Weights of a small GPT-style language model, trained from scratch on English Wikipedia: 6789 steps.
MLP neurons of a small language model. Each row is named by its layer, matrix (up: input weights; down: output weights) and neuron, and shows model dimensions 96-159. Each number is 200 + 20 x the weight over its row's rms, rounded and kept within 0 to 999.
After each neuron's rows, "fires in" lists the words (lower case) most often at its 100 highest values on Wikipedia text that the model never trained on.

L8.up87,207,218,224,213,164,195,216,237,210,182,203,204,212,207,207,172,199,207,209,231,190,229,212,222,179,215,205,207,193,188,191,247,210,168,210,215,177,199,222,214,163,175,211,208,173,203,226,195,212,192,207,182,188,201,195,209,180,182,213,229,199,242,211,168
L8.down87,207,191,208,198,216,208,186,225,236,209,187,153,192,178,199,176,230,241,201,221,202,218,174,181,209,172,174,187,213,193,181,211,175,192,210,189,197,230,231,247,195,212,209,231,205,173,221,165,180,220,167,189,172,201,185,180,196,212,193,195,188,201,198,199
fires in: "all", "of", "other"

L8.up122,221,231,159,239,216,190,208,180,219,202,207,207,191,223,193,212,192,235,198,195,209,146,212,224,211,191,209,232,205,182,195,212,194,197,180,182,182,197,171,201,203,204,214,192,207,215,167,184,186,166,210,194,187,217,226,201,183,190,207,198,183,175,190,207
L8.down122,169,180,215,231,183,240,198,222,169,200,189,199,235,209,211,209,198,209,192,207,172,191,168,181,185,190,200,205,183,176,190,206,197,210,215,180,172,235,202,214,198,200,243,199,201,200,186,213,171,245,198,199,207,150,211,214,191,183,210,184,233,213,227,195
fires in: "of", "over", "in", "around", "along"

L9.up573,202,189,205,174,189,187,204,200,187,187,207,226,197,217,205,225,206,206,204,239,174,197,210,205,197,226,204,211,191,215,240,189,200,158,226,227,185,198,211,179,220,236,204,190,177,168,234,182,198,192,212,193,206,169,175,259,211,180,169,204,187,245,235,219
L9.down573,222,202,191,194,196,197,182,218,228,251,200,190,194,172,208,187,224,198,170,236,181,206,178,164,180,213,191,183,173,174,171,202,213,192,213,181,182,207,187,199,190,220,228,198,198,211,209,201,185,199,218,210,188,191,212,197,222,176,200,221,203,221,183,212
fires in: "which", "who", "and", "but"

L8.up390,214,182,214,225,237,209,197,173,189,163,255,195,193,209,244,217,208,197,193,217,175,206,230,224,227,208,171,191,191,176,218,223,173,201,195,191,216,202,205,206,168,214,184,211,197,247,220,208,220,204,192,187,200,185,229,193,207,147,163,180,178,195,200,179
L8.down390,213,242,177,189,201,220,207,238,184,209,182,188,175,221,167,175,199,180,222,215,166,203,173,213,176,202,180,222,173,205,201,229,220,202,165,185,245,205,201,211,212,173,219,198,211,204,187,213,206,190,173,154,207,215,211,189,204,222,232,212,229,217,176,201
fires in: "in", "to", "by", "with"

L10.up412,213,190,203,223,203,235,208,194,199,235,167,216,216,207,174,219,156,197,241,194,201,218,184,194,196,185,210,189,219,200,196,206,186,205,189,185,205,191,209,214,173,210,197,174,196,192,229,213,193,185,228,185,172,198,195,230,202,209,186,181,192,189,239,211
L10.down412,211,208,225,178,184,176,214,173,212,203,193,194,210,226,214,192,218,204,215,189,206,173,215,191,208,189,177,177,190,211,198,219,187,224,202,211,193,186,201,185,179,253,193,210,204,194,237,211,183,222,171,183,207,213,194,203,216,194,193,225,175,219,186,207
fires in: "this", "that", "such"

L19.up596,199,199,191,175,200,195,214,181,221,227,203,210,174,183,171,199,202,234,212,206,176,229,217,198,237,196,181,218,211,182,251,216,211,201,216,193,186,171,179,165,223,207,201,196,185,201,223,203,204,201,181,182,181,147,191,221,200,203,214,201,185,215,229,232
L19.down596,207,186,187,232,195,147,221,228,179,168,193,180,189,193,236,194,189,230,212,191,223,211,209,202,253,212,224,196,194,195,208,237,229,234,196,234,207,197,200,241,204,207,213,165,189,206,170,162,183,175,198,157,205,181,222,188,208,195,199,188,193,180,167,198
fires in: "where", "state", "who", "district", "which"

L10.up382,248,222,222,199,255,202,210,150,200,170,226,189,191,190,190,223,208,177,214,171,198,193,196,193,224,214,195,206,203,173,183,212,182,207,209,195,179,185,213,206,214,213,199,236,203,225,212,239,182,206,218,206,214,232,211,214,202,234,184,151,218,204,213,196
L10.down382,196,214,222,203,208,224,254,176,198,180,210,194,206,188,202,216,194,195,211,189,221,199,178,224,209,164,205,180,172,225,196,209,209,228,187,218,194,206,197,209,205,188,205,216,185,196,199,194,207,184,197,236,225,204,161,197,177,186,218,187,212,181,200,177
fires in: "and", "of"

L22.up319,172,189,243,213,190,200,226,215,185,230,150,206,195,203,190,210,212,208,217,173,228,234,193,196,215,188,200,184,194,209,199,204,184,185,209,203,222,204,226,188,202,187,190,215,169,189,184,177,210,193,198,224,217,185,203,179,210,192,207,219,179,212,174,205
L22.down319,221,225,214,180,177,196,171,196,192,212,172,189,196,237,184,228,200,190,200,171,220,188,145,223,178,212,193,171,208,152,210,222,262,203,188,203,199,232,246,191,210,236,195,212,166,215,203,175,196,204,203,157,218,207,182,194,158,188,195,230,228,189,212,205
fires in: "a", "this", "that"

L18.up458,204,216,226,191,201,219,228,213,216,177,213,205,180,227,198,208,178,186,210,207,200,193,227,217,168,209,182,197,199,213,171,252,204,218,203,193,183,179,217,228,178,171,200,212,226,184,202,184,211,166,199,191,204,171,183,231,186,180,217,181,174,187,212,229
L18.down458,203,220,169,224,193,179,177,175,208,190,167,211,182,191,192,190,226,205,186,195,223,176,174,190,220,188,206,180,166,153,205,269,163,196,184,192,210,219,219,193,185,209,192,222,183,217,225,202,169,226,182,219,206,170,219,199,225,216,197,209,190,207,228,172
fires in: "and", "over", "american", "working", "all"

L21.up262,224,198,210,224,182,215,221,225,224,194,232,213,226,216,166,202,185,175,181,219,186,207,228,205,211,173,208,217,227,190,216,230,185,198,212,249,203,226,218,212,184,178,173,159,192,166,168,213,194,213,195,205,172,232,197,222,213,214,204,178,162,228,236,209
L21.down262,196,241,204,194,214,174,173,209,206,204,214,158,172,215,204,221,210,215,226,202,207,186,210,192,211,189,200,221,224,185,202,187,220,179,184,149,175,216,172,238,201,214,208,197,196,232,232,198,178,222,187,217,218,171,204,211,198,196,210,190,210,184,153,215
fires in: "of", "all", "fifth"

L16.up211,207,195,220,215,233,201,181,155,225,189,190,202,191,196,158,191,187,246,245,232,215,211,157,166,212,179,218,203,200,166,190,225,162,213,172,193,220,175,169,233,209,215,200,200,221,221,232,204,191,213,195,207,201,177,205,210,212,165,203,193,181,224,223,205
L16.down211,183,195,185,205,205,224,217,206,231,206,243,198,196,221,202,177,162,198,205,172,237,205,195,195,187,196,189,226,157,209,203,179,180,218,221,197,234,189,175,196,204,193,211,195,181,166,159,188,215,200,221,225,204,187,223,177,227,236,218,209,208,180,211,191
fires in: "many", "among", "of", "several", "other", "and"

L15.up294,201,234,185,217,213,201,211,215,193,211,176,180,200,193,237,175,228,207,184,179,190,207,217,227,230,193,198,195,235,217,177,212,181,209,226,202,219,218,201,227,178,181,197,189,183,197,207,199,197,261,188,196,204,186,165,209,170,204,201,214,195,203,213,221
L15.down294,188,229,251,213,207,165,234,187,201,238,171,195,231,242,228,208,186,210,207,207,160,198,206,191,179,196,167,207,215,204,189,204,176,205,209,192,199,209,214,202,167,185,229,217,203,214,197,203,212,218,189,198,198,211,214,185,218,228,226,190,199,205,201,205
fires in: "to", "not"

L19.up623,180,202,203,189,193,182,222,182,194,181,228,173,194,195,207,167,206,206,211,194,235,219,222,205,185,219,169,220,208,227,205,175,209,229,196,219,230,212,189,176,196,222,165,211,169,183,202,222,210,227,194,186,166,190,190,177,187,188,220,195,217,201,196,215
L19.down623,208,253,198,179,196,230,207,202,194,187,197,212,226,221,171,183,200,174,197,193,212,228,230,156,196,200,177,189,215,230,209,194,188,220,192,220,254,220,183,210,204,185,183,212,205,174,196,206,206,166,194,201,194,200,173,189,179,191,217,226,209,207,148,229
fires in: "an", "another"

L10.up404,196,184,213,176,174,173,189,224,216,218,189,194,201,190,222,254,214,224,203,222,204,205,198,151,199,198,225,208,189,179,211,215,217,224,208,177,181,215,205,196,212,208,208,174,183,187,195,189,166,191,194,186,215,193,193,237,228,190,196,205,193,229,194,194
L10.down404,228,202,214,171,196,166,201,220,243,211,173,199,252,198,213,178,193,173,191,214,197,213,206,185,223,193,218,187,193,219,236,224,225,214,211,179,209,223,213,197,188,224,196,218,197,189,215,194,167,182,218,226,181,189,217,267,228,196,197,199,187,250,180,177
fires in: "who", "that", "which", "and"

L22.up682,229,209,223,224,201,233,183,194,215,177,203,200,207,254,218,189,230,204,193,167,202,221,207,187,206,207,186,185,201,199,189,186,180,228,199,201,192,212,220,185,191,209,193,216,205,187,206,203,173,227,225,197,228,197,181,214,180,175,181,187,201,172,214,189
L22.down682,199,184,173,181,220,164,195,178,200,186,225,191,224,166,218,184,157,195,166,183,192,207,158,168,182,238,225,224,219,249,214,180,189,206,187,225,218,187,183,221,216,198,197,212,226,225,206,203,214,202,206,196,194,233,176,237,194,166,194,182,217,219,181,183
fires in: "an", "2008", "19", "2007"

L8.up666,177,202,174,179,195,216,189,218,214,195,187,180,181,169,170,225,175,205,201,219,230,197,225,216,216,214,173,179,163,148,216,215,232,188,178,193,179,217,201,224,196,219,199,183,227,191,201,204,202,204,205,211,177,161,200,238,187,201,200,176,212,208,200,227
L8.down666,222,186,200,225,207,209,232,227,196,204,194,220,214,202,175,189,200,208,180,199,200,223,183,168,192,207,184,216,152,210,191,246,200,213,193,214,207,171,169,181,225,206,202,208,157,187,187,162,211,199,180,255,196,188,231,215,235,204,223,217,166,173,195,213
fires in: "of", "in", "worried", "student"

L8.up621,199,208,189,185,219,214,198,172,236,172,205,178,164,217,178,196,184,207,210,239,245,206,181,192,232,191,190,202,171,174,194,204,185,188,232,198,207,225,184,220,181,163,176,208,171,195,159,222,177,226,236,193,174,226,172,186,191,159,178,185,212,208,194,196
L8.down621,229,202,210,198,184,208,204,205,227,202,204,218,200,238,215,216,207,189,176,182,213,195,179,182,188,225,202,225,237,174,176,236,158,192,188,198,227,246,241,214,264,195,176,185,195,186,202,193,192,202,203,180,209,205,175,186,198,198,188,203,221,222,226,197
fires in: "of"

L18.up129,194,209,227,188,188,189,183,194,193,169,192,199,195,186,218,174,211,172,206,162,181,144,182,195,225,204,223,203,199,177,221,233,224,226,231,196,205,215,215,234,184,216,184,191,191,224,234,200,141,217,181,215,208,213,179,250,154,223,219,195,235,172,183,224
L18.down129,189,242,206,195,185,125,190,212,231,193,187,198,223,214,210,194,196,187,243,216,201,198,174,191,194,214,175,206,203,196,200,250,239,199,203,177,202,206,204,202,175,208,192,217,210,202,200,161,172,208,176,237,203,225,194,214,178,191,225,183,220,151,172,202
fires in: "to", "could", "would", "t"

L7.up512,178,217,197,220,207,201,227,204,200,187,220,195,187,165,212,202,209,226,208,197,199,198,177,230,203,203,203,247,204,201,169,165,175,223,212,190,198,206,207,224,168,205,228,192,190,242,217,211,181,188,217,192,176,178,198,164,212,196,204,172,219,191,253,189
L7.down512,206,212,175,202,200,177,206,173,213,195,200,192,209,205,169,205,186,164,220,202,187,234,183,203,180,190,173,219,185,172,209,217,166,223,189,192,190,205,203,213,184,169,249,192,216,173,203,209,232,215,206,203,247,176,193,169,188,203,182,189,209,201,201,221
fires in: "of", "from", "by"

L12.up65,163,180,227,194,187,210,215,188,177,191,218,190,221,191,197,203,214,209,222,175,209,169,232,194,213,202,159,204,236,163,173,191,229,174,198,198,228,224,208,242,205,210,201,190,214,174,215,197,210,219,204,219,173,175,188,202,200,217,178,202,180,203,218,186
L12.down65,158,202,220,197,154,205,192,185,179,224,191,181,223,249,202,211,185,182,216,202,231,191,241,196,188,203,193,186,226,178,174,198,187,203,201,206,190,223,224,208,193,203,208,198,207,199,219,223,177,193,196,199,211,204,184,208,215,191,185,247,217,218,215,229
fires in: "of", "all"

L15.up527,191,238,184,214,193,191,184,190,210,212,167,201,182,163,257,221,201,218,196,182,214,202,174,205,188,197,190,238,223,197,174,210,180,207,219,164,211,198,223,199,175,173,209,236,177,211,241,181,178,207,190,208,196,207,190,214,165,196,207,204,189,204,237,228
L15.down527,200,229,230,202,209,222,192,195,228,172,207,205,213,203,217,221,216,183,209,192,187,199,186,184,172,197,166,211,207,197,185,184,221,198,209,173,191,200,203,199,173,217,202,223,214,215,200,202,166,195,183,199,178,210,183,224,168,246,205,167,219,219,165,216
fires in: "to", "t"

L12.up594,204,219,201,194,233,173,226,209,187,197,204,235,201,225,174,212,178,241,224,204,213,222,181,210,176,218,216,189,209,203,179,196,167,187,229,230,215,168,236,224,179,209,172,165,206,196,225,200,201,193,192,215,182,201,225,245,190,154,204,193,199,214,225,194
L12.down594,170,211,212,237,242,178,203,201,223,212,200,210,177,185,167,191,212,222,186,202,220,176,161,185,202,179,188,227,175,206,184,255,160,219,193,191,192,196,186,211,192,179,198,197,193,206,189,207,196,192,238,213,173,173,170,208,206,263,201,234,195,209,191,207
fires in: "of", "who", "other", "such", "that", "many"

L16.up201,169,213,229,204,204,158,208,190,187,188,192,210,180,210,224,192,230,196,181,213,190,190,235,166,192,230,227,198,218,183,228,200,219,202,190,194,230,170,192,217,184,239,178,179,212,236,182,209,188,217,230,193,197,157,204,223,229,188,211,151,203,181,205,239
L16.down201,206,245,220,208,193,172,180,154,212,198,197,178,242,188,189,219,213,233,171,225,199,190,150,227,173,178,198,241,170,195,187,188,202,217,199,181,188,214,220,203,233,240,210,188,203,217,188,196,209,203,206,196,213,191,221,187,201,211,205,207,188,201,206,170
fires in: "in", "research", "since", "business", "until"

L7.up546,185,227,225,206,169,218,183,206,198,195,192,208,198,196,215,189,200,199,183,127,180,218,199,222,211,242,196,210,175,155,203,210,198,197,205,188,189,202,227,223,180,196,242,187,181,220,226,188,169,217,200,198,157,199,208,211,141,218,173,205,221,206,224,209
L7.down546,221,206,213,183,179,212,204,143,241,234,194,174,221,188,208,204,192,197,229,193,227,185,225,221,244,216,160,209,222,194,209,193,196,182,171,212,179,192,206,195,217,190,228,230,185,182,229,205,174,201,184,196,176,170,225,240,189,213,207,168,206,216,181,205
fires in: "to", "may", "could", "would"

L18.up275,197,216,202,194,198,205,206,187,230,174,217,226,199,163,196,170,214,231,193,197,208,226,202,186,206,203,167,213,236,190,205,237,189,209,173,218,245,212,199,235,221,200,188,213,214,176,220,146,183,218,206,193,209,180,209,201,168,193,206,181,202,155,178,197
L18.down275,190,180,202,194,187,196,172,183,187,187,157,190,203,203,194,209,216,211,169,235,220,201,212,182,159,199,219,166,228,214,169,239,201,221,204,242,226,205,196,181,211,194,189,239,220,211,219,193,214,176,221,206,187,170,190,231,208,200,209,186,234,214,189,189
fires in: "an"

L16.up701,227,198,218,220,203,235,187,202,207,222,246,183,199,216,220,232,198,200,219,210,203,182,226,219,230,207,184,228,220,222,202,195,204,191,213,145,213,207,189,230,185,212,206,192,226,176,217,199,196,182,190,158,186,195,209,198,190,184,195,201,210,197,234,176
L16.down701,219,239,193,182,208,201,234,180,205,176,214,220,208,198,200,174,179,202,205,188,166,191,208,161,168,193,206,205,212,204,219,160,174,207,188,184,216,224,200,187,173,201,208,213,209,234,194,228,181,208,187,165,239,203,155,196,173,235,186,204,219,165,202,204
fires in: "in", "to", "while", "can"

L15.up497,192,212,184,197,198,229,201,204,171,231,188,232,203,201,195,200,196,224,238,210,217,210,182,205,222,178,232,194,185,202,162,207,159,215,181,215,203,212,210,172,157,220,191,202,213,194,226,233,188,187,174,244,218,195,248,236,204,193,207,232,189,198,188,199
L15.down497,201,214,226,192,225,161,202,224,171,212,171,190,169,215,201,166,227,198,221,199,239,194,193,182,189,202,211,189,193,181,222,278,194,201,222,214,212,182,199,173,205,204,203,209,222,183,177,217,212,199,191,180,186,200,184,224,194,219,194,267,190,215,174,201
fires in: "her", "his", "their", "the", "such"

L7.up2,229,217,232,205,169,199,218,174,187,205,220,172,172,193,209,212,220,215,191,210,163,202,215,181,174,219,224,199,216,169,204,214,219,193,210,203,232,172,226,220,194,207,172,164,196,196,250,201,179,195,183,190,200,172,201,210,169,206,226,217,181,182,203,189
L7.down2,198,211,207,225,214,191,205,166,211,195,211,172,209,195,193,200,199,215,212,202,208,216,156,196,178,222,201,212,212,190,188,191,181,215,179,197,215,221,184,198,222,188,243,202,194,189,195,185,183,204,171,246,173,199,193,205,186,198,204,184,156,240,162,196
fires in: "to", "with", "by"

L7.up353,185,216,205,199,205,180,228,189,185,200,223,147,218,217,206,217,231,228,240,187,214,159,226,208,175,192,226,184,203,202,164,151,179,230,185,181,193,223,212,192,195,197,200,232,229,194,206,243,198,222,213,203,190,207,210,174,190,213,182,206,216,212,240,188
L7.down353,222,181,218,205,163,192,206,209,183,215,191,197,195,193,179,210,188,194,233,200,223,200,175,231,190,195,190,211,183,209,202,240,175,220,209,198,162,181,228,231,207,199,197,227,197,191,211,218,207,216,174,228,199,213,208,203,231,186,205,171,231,199,184,203
fires in: "of", "and", "rodziak"

L8.up470,233,210,224,192,226,184,205,201,197,205,170,159,197,172,234,198,220,224,224,179,217,203,197,198,175,191,169,183,203,201,169,171,163,184,217,197,199,170,213,230,206,206,205,195,210,197,192,197,202,181,209,201,210,200,206,207,207,199,166,187,194,162,214,234
L8.down470,205,221,211,207,211,204,183,200,197,191,189,178,223,212,196,171,192,212,228,214,213,204,136,209,205,239,166,209,171,213,226,150,197,201,182,179,207,171,185,211,188,229,186,213,172,188,200,221,217,224,192,229,193,224,218,228,211,206,206,186,223,200,180,217
fires in: "and", "as", "with", "to", "a"

L13.up56,212,212,170,193,177,188,204,205,191,170,180,223,193,235,230,201,220,209,191,191,172,167,189,207,207,214,207,185,204,157,173,199,189,199,215,186,212,177,208,200,195,209,217,227,181,217,187,216,185,231,169,234,201,201,150,205,181,244,159,167,234,200,220,170
L13.down56,221,224,217,182,202,214,180,170,204,209,183,186,239,230,202,203,207,200,219,191,213,198,201,205,170,227,191,180,238,191,217,178,196,197,186,181,214,197,211,209,136,192,220,210,216,211,221,228,206,222,190,180,205,206,203,171,179,237,197,188,194,164,172,182
fires in: "to", "would"

L18.up444,188,216,211,169,182,219,215,190,170,206,208,206,171,186,214,170,222,189,208,199,217,208,216,181,213,207,169,179,217,200,217,176,174,239,224,193,204,240,204,221,213,215,193,225,188,189,229,215,210,216,177,203,197,189,212,180,201,232,209,198,198,197,192,180
L18.down444,201,190,203,187,204,209,201,194,163,184,230,196,166,215,202,178,205,219,181,208,201,198,189,180,202,233,199,203,189,220,202,179,175,214,190,233,230,200,211,185,200,170,199,229,205,167,194,234,241,240,188,213,181,207,175,212,179,195,222,157,228,208,170,192
fires in: "an", "another"

L7.up506,183,169,203,215,183,215,177,199,209,200,222,217,170,194,148,184,222,218,224,229,196,181,181,189,192,207,215,188,190,222,196,198,212,228,189,201,179,182,211,206,194,216,204,204,202,186,229,185,213,211,225,234,201,202,197,220,216,195,212,202,213,223,222,223
L7.down506,232,210,187,218,199,169,189,222,175,169,213,202,200,190,188,179,192,202,176,210,194,212,241,229,188,211,204,186,207,170,209,213,219,207,196,179,201,246,202,206,176,177,221,262,174,187,183,200,181,190,216,192,214,185,226,195,180,193,195,191,205,238,203,232
fires in: "national", "university", "life", "united", "city", "union"

L8.up426,220,218,197,188,181,229,188,200,198,210,204,210,178,183,177,201,169,189,214,209,233,226,194,244,186,243,183,236,224,198,189,166,245,215,194,198,210,262,183,207,204,207,187,139,166,193,229,188,187,199,225,200,221,212,184,242,175,205,186,198,178,171,243,205
L8.down426,226,197,187,170,207,172,239,210,200,241,205,187,206,211,216,216,222,193,190,169,227,220,176,178,190,204,193,191,198,202,202,171,184,192,207,218,206,173,194,170,204,214,163,218,212,192,214,198,215,190,253,216,216,179,194,208,231,203,225,206,191,182,209,207
fires in: "which", "that", "where"

L8.up647,201,213,245,210,203,202,210,211,201,212,178,180,170,226,188,200,213,196,247,174,223,220,185,227,234,183,227,212,215,186,208,184,184,178,191,212,178,185,208,171,182,202,189,209,159,190,203,211,254,178,182,197,208,158,203,178,222,194,179,192,203,214,219,197
L8.down647,198,241,236,204,221,211,215,168,192,206,163,177,198,171,210,230,165,164,192,191,204,213,222,234,185,220,226,204,197,212,232,227,210,169,187,221,213,187,198,185,213,211,201,205,176,229,190,187,204,194,170,215,183,191,194,184,213,217,222,214,191,184,206,186
fires in: "this", "of", "such", "the", "that", "same"

L15.up633,209,230,190,204,226,161,187,152,190,190,213,229,161,197,179,198,197,196,169,163,223,177,189,207,177,226,239,223,190,179,206,214,199,215,168,211,193,185,181,189,196,235,210,213,212,243,181,218,194,217,155,187,183,170,220,191,185,169,182,200,184,202,227,208
L15.down633,190,220,192,179,215,177,181,178,189,210,197,218,207,195,159,195,209,190,224,193,244,186,195,181,205,227,193,200,167,187,189,213,176,206,201,204,206,204,177,199,194,207,210,190,208,207,154,216,216,220,161,157,203,212,200,199,196,195,220,181,215,215,212,219
fires in: "in"

L16.up553,194,215,207,186,180,199,197,176,192,158,197,182,183,211,199,221,235,167,213,189,236,197,178,222,254,226,198,155,206,211,195,199,175,218,177,220,219,199,236,189,204,157,182,209,185,195,210,223,189,196,197,207,187,193,223,213,176,221,186,183,170,215,213,253
L16.down553,190,186,198,203,228,208,215,191,206,242,182,202,204,220,212,256,223,214,220,169,207,206,200,192,194,157,229,215,223,190,178,242,193,157,239,202,188,166,187,190,205,197,161,191,177,194,193,175,226,187,199,178,205,188,234,183,202,224,192,206,166,195,216,197
fires in: "of", "on", "s", "a", "house"

L7.up469,201,194,213,232,215,195,210,183,202,174,189,182,186,198,198,173,169,179,228,211,162,221,198,215,199,193,206,240,190,181,184,183,222,188,176,228,223,205,200,206,195,249,185,216,188,197,205,184,188,213,186,176,164,154,188,199,191,187,168,183,219,203,196,235
L7.down469,189,208,166,225,164,195,143,196,187,235,203,197,188,198,162,190,233,198,208,211,224,191,195,186,226,209,215,197,192,197,213,214,191,174,186,195,205,208,216,183,218,217,190,207,225,198,187,224,170,162,211,186,198,199,215,206,181,196,197,200,221,219,185,227
fires in: "in", "to", "home", "qualifying"

L21.up614,207,226,220,205,214,213,199,199,224,247,202,190,220,182,245,184,200,182,190,177,195,202,183,197,207,183,171,196,253,175,173,184,195,176,217,156,206,218,193,192,209,159,227,220,236,200,231,157,165,229,205,197,214,222,208,221,185,211,207,172,181,190,189,229
L21.down614,194,208,257,186,226,168,206,197,189,200,189,209,213,205,218,208,202,204,184,221,189,202,161,218,183,208,174,189,211,168,199,211,223,216,214,198,198,197,223,209,193,204,214,217,201,188,211,212,154,206,201,212,200,207,212,186,161,226,234,186,212,192,182,175
fires in: "to", "also", "not"

L21.up88,198,201,201,197,191,216,199,187,195,227,191,167,167,165,196,205,207,181,204,191,167,223,176,227,228,199,222,193,225,211,154,196,175,154,204,196,199,192,181,224,224,160,226,186,192,216,227,235,213,239,184,192,220,190,178,232,224,199,176,196,192,206,192,189
L21.down88,192,170,207,167,216,166,210,210,186,172,194,193,164,173,169,217,203,197,210,199,213,182,232,229,211,202,201,191,180,205,155,230,177,212,211,214,190,238,224,193,175,181,191,163,214,211,204,221,203,230,196,237,186,207,199,195,200,180,184,210,217,198,184,194
fires in: "at", "for", "in"

L22.up318,198,224,175,201,213,219,187,184,186,174,225,192,185,247,210,174,174,214,161,211,224,217,220,176,195,204,171,193,218,205,226,206,206,219,214,188,212,225,161,198,200,195,202,194,242,176,198,197,242,222,216,211,170,214,195,185,189,167,225,194,205,202,197,201
L22.down318,176,165,219,232,176,221,220,222,180,201,199,182,200,231,232,203,209,206,184,222,195,174,231,155,198,189,234,188,194,230,198,159,188,205,185,205,232,218,209,196,207,233,203,213,201,229,170,214,200,181,197,189,215,232,162,220,210,192,184,201,194,210,159,171
fires in: "an"

L7.up584,197,184,192,208,214,202,185,209,231,221,205,180,164,194,260,226,210,223,183,175,206,188,198,210,224,202,200,216,207,182,172,186,194,173,210,142,184,186,218,220,192,225,192,183,195,207,223,249,207,177,188,209,208,177,182,216,222,195,195,177,197,189,194,204
L7.down584,245,197,134,182,218,202,199,225,218,172,213,221,189,219,195,198,222,219,245,207,189,176,152,169,209,215,191,229,200,255,198,202,169,160,197,203,198,206,197,209,188,203,206,179,234,204,216,208,200,193,219,189,226,179,195,200,167,204,218,185,191,194,186,164
fires in: "at", "with", "to"

L18.up676,184,201,263,162,184,194,195,178,187,213,194,203,181,228,184,230,218,172,214,175,181,204,215,234,181,215,257,199,205,189,172,219,204,197,192,231,218,176,187,196,229,212,166,193,198,193,198,243,206,196,161,177,190,202,203,198,226,210,230,206,155,181,205,175
L18.down676,193,204,170,230,216,247,217,222,214,230,222,192,216,199,206,163,200,201,190,196,202,196,208,199,209,173,158,204,187,153,212,199,238,184,163,182,197,211,190,217,200,190,157,240,211,187,197,181,197,198,195,186,217,170,190,223,199,222,203,185,247,182,188,205
fires in: "after", "before", "began", "started", "when"

L9.up254,195,234,204,210,190,181,191,188,244,219,220,213,181,223,208,204,213,221,211,245,207,162,206,229,193,159,231,164,187,224,186,179,161,217,221,163,196,203,190,214,218,182,192,190,207,188,185,192,212,228,196,216,171,172,187,184,183,191,212,221,205,196,227,238
L9.down254,205,216,207,183,198,191,238,211,177,222,229,206,205,217,214,215,218,170,225,212,200,224,226,216,207,158,195,225,218,202,187,223,219,198,205,218,223,223,206,196,203,184,173,203,193,166,199,196,179,188,179,220,182,173,150,206,203,249,168,212,209,197,179,226
fires in: "from", "of", "since", "after"

L10.up381,175,190,250,190,212,207,240,166,216,170,181,225,193,201,188,239,210,217,198,219,210,190,221,230,181,158,205,207,211,217,224,206,200,213,228,177,204,191,229,198,188,230,163,197,211,181,223,195,205,178,190,155,208,177,223,203,176,220,206,179,159,205,184,224
L10.down381,167,216,203,198,221,240,221,190,198,197,202,175,175,233,190,197,192,229,206,190,209,239,220,221,206,169,234,206,183,231,148,228,181,207,193,203,213,199,206,174,213,206,225,181,224,225,198,177,211,180,217,214,231,204,193,173,180,252,223,173,231,187,189,234
fires in: "by", "began", "after", "started", "completed", "stated"